config = dict(
    n_layer=14,
    d_model=192,
    n_head=6,
    n_kv_head=6,
    head_dim=32,
    d_mlp=512,
    vocab_size=4096,
    activation='swiglu',
    norm='rmsnorm',
    norm_place='pre',
    norm_eps=1e-05,
    positions='rope',
    rope_base=10000.0,
    rope_fraction=1.0,
    qk_norm=False,
    attn_scale=0.177,
    bias='none',
    tie_embeddings=False,
    parallel_block=False,
    init='uniform',
    init_std_qkv=0.0231,
    init_std_o=0.0,
    init_std_up=0.0231,
    init_std_down=0.0,
    optimizer='adamw',
    lr=0.00129,
    beta1=0.95,
    beta2=0.98,
    weight_decay=0.064,
    lr_head=0.00564,
    warmup_steps=342,
    schedule='cos',
    final_lr_fraction=0.1,
    batch_tokens=[16384, 32768, 49152],
    seq_len=1024,
    doc_mask=False,
    train_tokens=478500000,
    steps=15193,
    dataset='wikipedia_en',
)
MLP neurons of a small language model. Each row is named by its layer, matrix (gate and up: input weights) and neuron, and shows model dimensions 0-191. Each number is 128 + 32 x the weight over its row's rms, rounded and kept within 0 to 255. Numbers have three digits each. A neuron's up and down rows have the sign that makes its largest values positive.
Before each neuron's rows, "fires in" lists the words (lower case) most often at its 100 highest values on Wikipedia text that the model never trained on.

fires in: "new", "red", "air", "big", "two", "black"
L5.gate266:037093145125160154099180124086133183141096145120132146115149108148136122110142148067099187181151095156150148114140105081113167110122109158143102163099127140148132139087117098085092147131128094079112118120140104150195099132138132114177169076124121122102194113067155059142127082121120164112112147141175145099141152142069108119117114172065090142167117108061129131183117133069093137101154116145036129111155138081062107165152137100172139166182058081119076143150190147166190057132096129137117105116103104120113124115122143109193123091126128084106153118116176146119093156142171087143
L5.up266:013087160151167144091169116090084182161092143119136134140101129163159148099121171090083155176145089186175134133109129098114194119140107160133113166123130156139130145100107116125103122119137098064109100112168118141170132150136110147177181111109146128085212091076148074157157092107118135096100127152170139092118149123092102112127125168087058178170142129032120128180121126093072124112160128128120142097152128099086121166172130096127127181177076083146075143104167141146186093115118138090115112110091108122132114116142120109183110082112112090111171112084147119090105143176151056140

fires in: "during", "in", "following", "with", "on", "purdue"
L5.gate388:129158101123205131121129102195156119145148070164199118179154171136143076076110152165179090169179176132076088164059155066155115143126111142131114188121117093126099149126096166129180151142165153164157136095089082185109129121116145174146102142125106167111149158136115151101097110093129113094131120086157124126142135110119134133051128159146157132146173098101107133116126110113117135175160156121093074153098158189115165128085127051098103041150124098128160099104154070153083098167120142093097071193165129138093159115156108128106109110132119139149082139102113137098199161129084093091
L5.up388:168131139123044184128138086152132067137107132137109152137067189089143106076129109094093118152120179163147111111147124189129154113130130165104085095077119069105154151083098153113121151121166146146103135109211160141085147068105138116124102147087112102121160133181097063180141139121136143139181069118118129153128136128115170098094149121192122091081138150119144085134123156139103132145191125107076096077134035174212118108091102158141169095152138134124104120079138159088104102104106173104134158148136113103087090102129109124153083175127102126142147138107064069171199124150129095115

fires in: "of", "war", "named", "united", "football"
L5.gate360:165030108136139104104185118152072177123119076169099170084110139091109181103105175139147160179138128100118137122145171129148175119139147139126144123150067161150129117140119126113107124077206185086123085148176078186179163130157121105125130131154178164087167104092110079106120074145091169093147184129124119201103089109147140136178122120161089150111136144107150152104117151133145117041101146168174125159134144123028133091094111119170107104095159126147158174116168177103190151119104145149131134090095113174099109131171147135127133068104120092129161138154142160078094149125104159124
L5.up360:147056127075118092096143116134107140117080079193095207067050143125161151101127170140128176127110098117126146122173165102171164090118155181131116083148110173178093133092099117048102124127154193114146140110136108123155138112153128094095167156095138116051151089067136145149084123122165151132105177100127162143128125097150160123186122171127130167070115142152139142131063173149109062123127169140175109119119141147065151082093149129136104096115133059132136146102138159153135158080135144109140101098152093149079128117122181153114100091131172099114142141118136140058077159164123208144

fires in: "with", "took", "gave", "without", "no", "against"
L5.gate161:114106151149096194143106111171126159092089089106133132118106100151156143132146122156110146135128110158163123102138123084144180142147117184125069190136112074142089143104114156113137140147127129134155128163153181141118174099107118129172108143075126174187173102159137104170114242153138110083147141104115157107110176141120162141137079080120186142145045106110150046151087100195123211194167054118059140095174135086089088125112160096129103102121145131130130185193122134129118172138100123132117124114134136115177097142154093095152126183120138149152131140126112129204131146161158078119
L5.up161:113166131052119173145086104153104107135096127151111098114191139096146093103159124185126136147160165154110126154131045121147145159155117113127129148134149068136131109121131123175142173154159142171142136126163124108119119122100088159167031194118157144205082144214124124144121154112127129145185142130109151106188132136142097177113065102112152090180129137054128075062144127173090101117105130130144121177093091154157132093139103142102112100127148179165086154156163072116092137146065054109157137134127137139138060118125164155162111183131122102155150108190119161184139102091101120086

fires in: "a", "material", "appearances"
L4.gate58:177082197070072147140143088157114097119130156102124185174089108090129113072165175113185148160112118128128127150128116139141139134105107025145128094119127100129149095142115106120143113165193093184173134138156093152167130122101120097107074080174140108061190098177120092152105170201145115137157107164145135100139126136100128094043150159116108089182108171129102159066089102085127121123157128145066149147125145151098165110152119133144146088146110201163133154123130139170113134138139057098148160169175099088100141093140144080061128173128131147137112147126069138107129157142157084111
L4.up58:118091171073088173131171111098092065124086139075086138111098134106129136057092146092153138161136115108120152120118104138100157151152107069162125097156137078101103069149171093129145103178214103154178140199143065147128110139083144099174074090118170132114155092149134140129095220159103076109163111178135133125139119162126178110109163118098114114150127168118116143127117137170135115116098068189101111135133063151137134100157153116117130100112075124146143147084201139137150096138137129099174113171131145067131112116189117077096181210096148144187125158139124147083097150107146102130

fires in: "on", "under", "ft", "in", "see"
L7.gate176:155151137187113196152120072110124126115163100148131111092183203085073112103140144119148131106172128094116122121136082159179194122139137131097088128113090129112127128153119154094151154185141144139074121104144193158108088158071118081098071139151078071152089184182111119139169095121096165117141140132081114195142172146135147147144176147130162099115169126154158105092121140100099068160117080157132082133090074095142175138103101140127172077105131104178088153195145123157118111142099065108110111162141092172058104134089163139163098099093136065135155126165163093122153154087081137135
L7.up176:100101094111131146109141100106102066130180084130103171140172104109129130159099189117201147112139146131134077179100087135175160146132107138165141209046114134108107144090095065199120138145147108122196162111173200138108069163143139119138129132142099117162152130146168100181140170145168171134142144086116119164157140108146158130124181160173109093113144139181152195141112107163085100159092189193123107160099094128165138168184045139153084060208141144132120147138134101100133163161112130081112133157155112164126148195136176120122154138146135137166090139127115128146117117141123141142

fires in: "may", "round", "could", "should", "range", "see"
L2.gate353:140125124115125142119112121142058126137133142144146127136105117158138108113250118133137118110153114133133135092106136131142133132146154156148066133127102153121040148114211000153144132118124118140099136140126132095129187114135125112153131144076152116123112135154140125114133168157109123098098137123119100128116073155114101149120118130148089130140109149137135090145130112145112116100163161139118151156126131128134116116107117117122092105107138123142124139129125000114129000148098123140154124139146116148150127115131127050108113157137135138113142129138129144120092209161123117145
L2.up353:168126137130150157159128087142185120134089153158124151154133124096114142106162124160071135145154112132106118084146117172102153167151114133146051113102119099109001116156092242133163134085148109121143118163146129128152144152133155134144152149140090068152106143118130133122128120104122090151129147145160092122112136093255116141155118138138127107134117105084100097114151121123085122127114154129066135113094156153131113141142118117137074157051150130142095114119122019091117141101124125098124091121122153132121133132096147255130096176130088112106134130178138135117109061080129149163

fires in: "university", "number", "law", "disability", "availability"
L3.gate153:199123148120138096057120165072106105144101127172180111110098149143130169098140182145184079175158140147086140148134127127149123086099142124118150122158134133166172145137113102103114136113130122173144109051142104170116138145139130146072187101107094062172103065148097115141125108188074195160152125155139119143158058130146142128132162131080115141177093102146123212172109129087104102155079122159101103169183170145159127120070087157145132129160065163104106152135170131077136136189147156068123110097136145147139136112117172141093108095090168154124166123097023151111114103142102135095
L3.up153:186076166069117122079116115101188084149110146151129099082119149137139135133140198132129089198162102137084173104180130112196179125117155124125161119160144096101144174145115085138131102099112146103173154084083103068173128161127118173090157176180131057140044130165093126107102111194102149151100123133117098094143109144118135135110172150129109135081130084143148211205118152077146122149102108140080150126156109116153163099114083179152138153086128158102071130162163170109156125164133121141132087127114036117120128134090096134112094111156123144085142073135106118117129165138058138152

fires in: "that", "such", "only", "later", "just"
L9.gate414:148161110172156105111100078118136193133159136125081142157165067135080145140148104104133128169135138140153103177166136147183129134112136106136105108096170110125120122150101153139124122153119129184145121078134161120124148179165065095097115158143163114137149143133169122148098110136165111098122117135200112100110132156148207104205097121129046132098110164118153148105110155065091141160153143164122111154164136102073168132069110184147166122144084140165206151152153095077205120066118166130129079151128144130098095065103171111046128122128153107193132068126051146137109067096138143120
L9.up414:065152103206126105156075096086089113093091150110079116149150089144113107121129119178150062176146135160144120132090146087187072084108201146110118094080106098141152087154126140188169126084142123175127087158096159129170125085122147146095102176087118152109151134197150120120153121225137152113184098101124120139004175153097164071149122130169128166128151176128089138113161119143129122178149156144090142106097162127158170136166124102179141117141127120127117115134095108137145103120147099135071130174100137149103108160178091136133127138120099078161134089142146072163096173132126115084

fires in: "who", "saunders", "mundelein", "78", "76", "63076"
L4.gate215:087141133111111131160157139062138098138162189056051082128126141178109097114136093152102158140126151100087138132159133138177159132038176151112116144116074149113139165107159150124126124104076137134170122089082098095166118103110133124137133187137131125151146125130079090150174138103152138090114139127145151075125115121120159085131202112094134108140154158105207083134093174102170131126112093143075134088127146155125165104128087141155142145139129136102089086135089169117213106109125089139156107186145112163201057115054145128184133205117135085116123159143144111077095123107170054130
L4.up215:132094127117168129117082177134104171102152122154120139158069153185112104121084140171155130146159167190173180153174097130100077143115099144134136120116122104136102137113141115133213099155090110149228039066136096075088114066085104096119107139106123104110117145114140137139095118102122154137148160113103152137087129124153109078102120122122109151168130129112139127220141152088159174191128157157127099113176175176108094116151142138174114120125153154078116028096095132091144150147174096120146143125133127138136169157111132144087141179123157061160110162050116049122133136171140109119

fires in: "over", "letters", "around", "place", "signs"
L2.gate383:106114121123130099102139132119153135131145109124156115122123132141115091131081141129127118119126144135120161129131130152131108128134096128104191127109118124141134149147063050127125152157125124146110121118116139109115141128113124121098114110143206085143101134167103111136131142169128133129130145122126120132126118135150117168109110129142094123153117119120118118132125112130130128125136095105154126133128124120123099129139137133099102128125121112110132132122124069154131125135137127119144111122096131132127126127126133000128144190136111120124147123147131130139191047136127114125
L2.up383:152127120142090135108129114132135125124133101106130115121123121112124134148143124142107139129168146127138131130114110148143124118106143136132005112145139138097173140146201000145117113089119134131180107140082122128140163116135123137117129076123145056097173134074140142136121115158122139145127126134135095122150170128074120135126119111113130115115132101142132128144149147126167136190163182111143136126137126122113166123144135140132065168122112123111113121116105255130120001107130128118137136123143135128152121115116127041138148144121125117118120105105122134155071255141155136113

fires in: "research", "international", "middle", "national", "federal"
L3.gate139:114113082162124084131083140130087160140140129187120122175116181173185144162154100086153074095147112182116130146146155140142165116116089140104149169123130173113172153186104077111073129153109125137122046070093124149108148213140127140150120182132142130149135123181082167116097155141124117131165117136044171187121155117119078156131138179099132097185087132110107126131056150107209136135130134047101124127144148129146128108085120131092052120131087178120095037157159091120100113132114137167106153131084081170116083170141127098132097149103122078096130142165098148158119117121149108165
L3.up139:115090072117126077136073115130136157141143111182092099197111181157151141158137107082160071090162130168120139096127176128190160118139110183101129190126120188112151141185100086122084144154113118108110057074093126115123140198141126138170110165124134131110124112166064147104081139145124147137165101125055157155117153117112081133138167148125128095163085126119126089133038131114202159147163108036131153139149138140154119089093103125111052117136069166093074057155143070107095096131117127154101149158101071154110084175121137127138105124117135103104123147145108154144127140083138126169

fires in: "an", "that", "one", "each", "only"
L8.gate398:093142093196200083145156091110154116128127096136107086160111136141156079077127158129124119072110154172117089137129108168151184119089125166079118166122094117108151052113109126165106130144102131151141130049157130193186090169132105170126121179136127084146093155121162110116113134099172139160153141100090112108090122093125126083118113163165126143096165144128104129060127155111128168128163147160145092217108173090157135111059164061169147101139128119098104203168100128109188108205110162092155110156167143155070117134135132113046117059123166164114130126094099137133129130111145152115
L8.up398:192111181152162175123055129079137139121128157133130159150134095149136152112149090078156067155128113122134148052164143151108201106139137146072144134116153109116132130139088128130121159083098112110157124085148181147104126164155109124078104110126110130140153126153111091177043143101150082171180156087125143100065152177150146158156133133133045113090196153162128181159149086154109146108130099167177065086109067088078054121084170105099092194125094111126089141117105150099170076165125143156144122144121111146130106110091124108104091082080146109152134160161138129142156156158184153161

fires in: "microbiologist", "sadf", "df", "quarter", "headquarters", "antibiotics"
L4.gate240:122080152153165128159090099170143162109158154136153093133105109090105205120154098150149086139136098134130195065158107132175068125089156098091149163091192096145069135143165142086140121155172151088172116075119142148077140202092108122135103166139112150102096177177117089118147138149190123151118098128149176138116111099093161170150117142120116145115142115150128178080149152112154164152108088119105164092164104063124141159070177106131122094157081136110120138149116159111153124114157090174198171144095140181110138080102164103165129133127106151078159072182099132205107121165066158172
L4.up240:148115107127178122116220127155102138101109151117174138085113097092101127166171151126106148137104126147096112131162148081132114095196189116159120142094102188108121096124095089159136154112118148081083195041121118133123108160122111147082100177109190232098193132098123104120160176200152132152136105115130133152167095136134145153091114139112081130079153141172171124086144120129081071147105071117152140171178101114077198114076169110109111109137183163112093130139121205146153128148077167136154102074085139142111135100100100137109095148125173141134119137119150134122103075173112129142

fires in: "born", "a", "game", "votes", "film", "play"
L7.gate364:131110171062153142098137153104112166130171162151117204127191130091120091099123097125144125129126078159071157172167134138170154133086142111156116133110118129165129109147061139145126128191159151132142138165138156137091079148155150145203099091125112133141173150189132103143168140136070115126131120088123146122117091111148185133151120107089035096176120082192134144129119123145123111121144165099211100143050138085178184145091076145156145156155126115213120177122153145141163124101126129131106086159193133151040117119112141121102106139122191159192157099159168103099151100104151140118
L7.up364:119145105045129164148123156128122138159106141128079100157121128084045200151093175117120110137093128070137081078122120140141141088063138141174084123139120079147115124120146139105033118159140105100145137120125177117146098114145136141143145068099134143143044104177145128082155143129094157132091136134180133098081078130151191070112105092186101081143140137108171108184214127174153126137110206117116178145172140137133157180150186134159137184109126145179140112162153092089104069148144169114158144143120175178093158162132128110169097092127131139094125091114128164154119120124121129156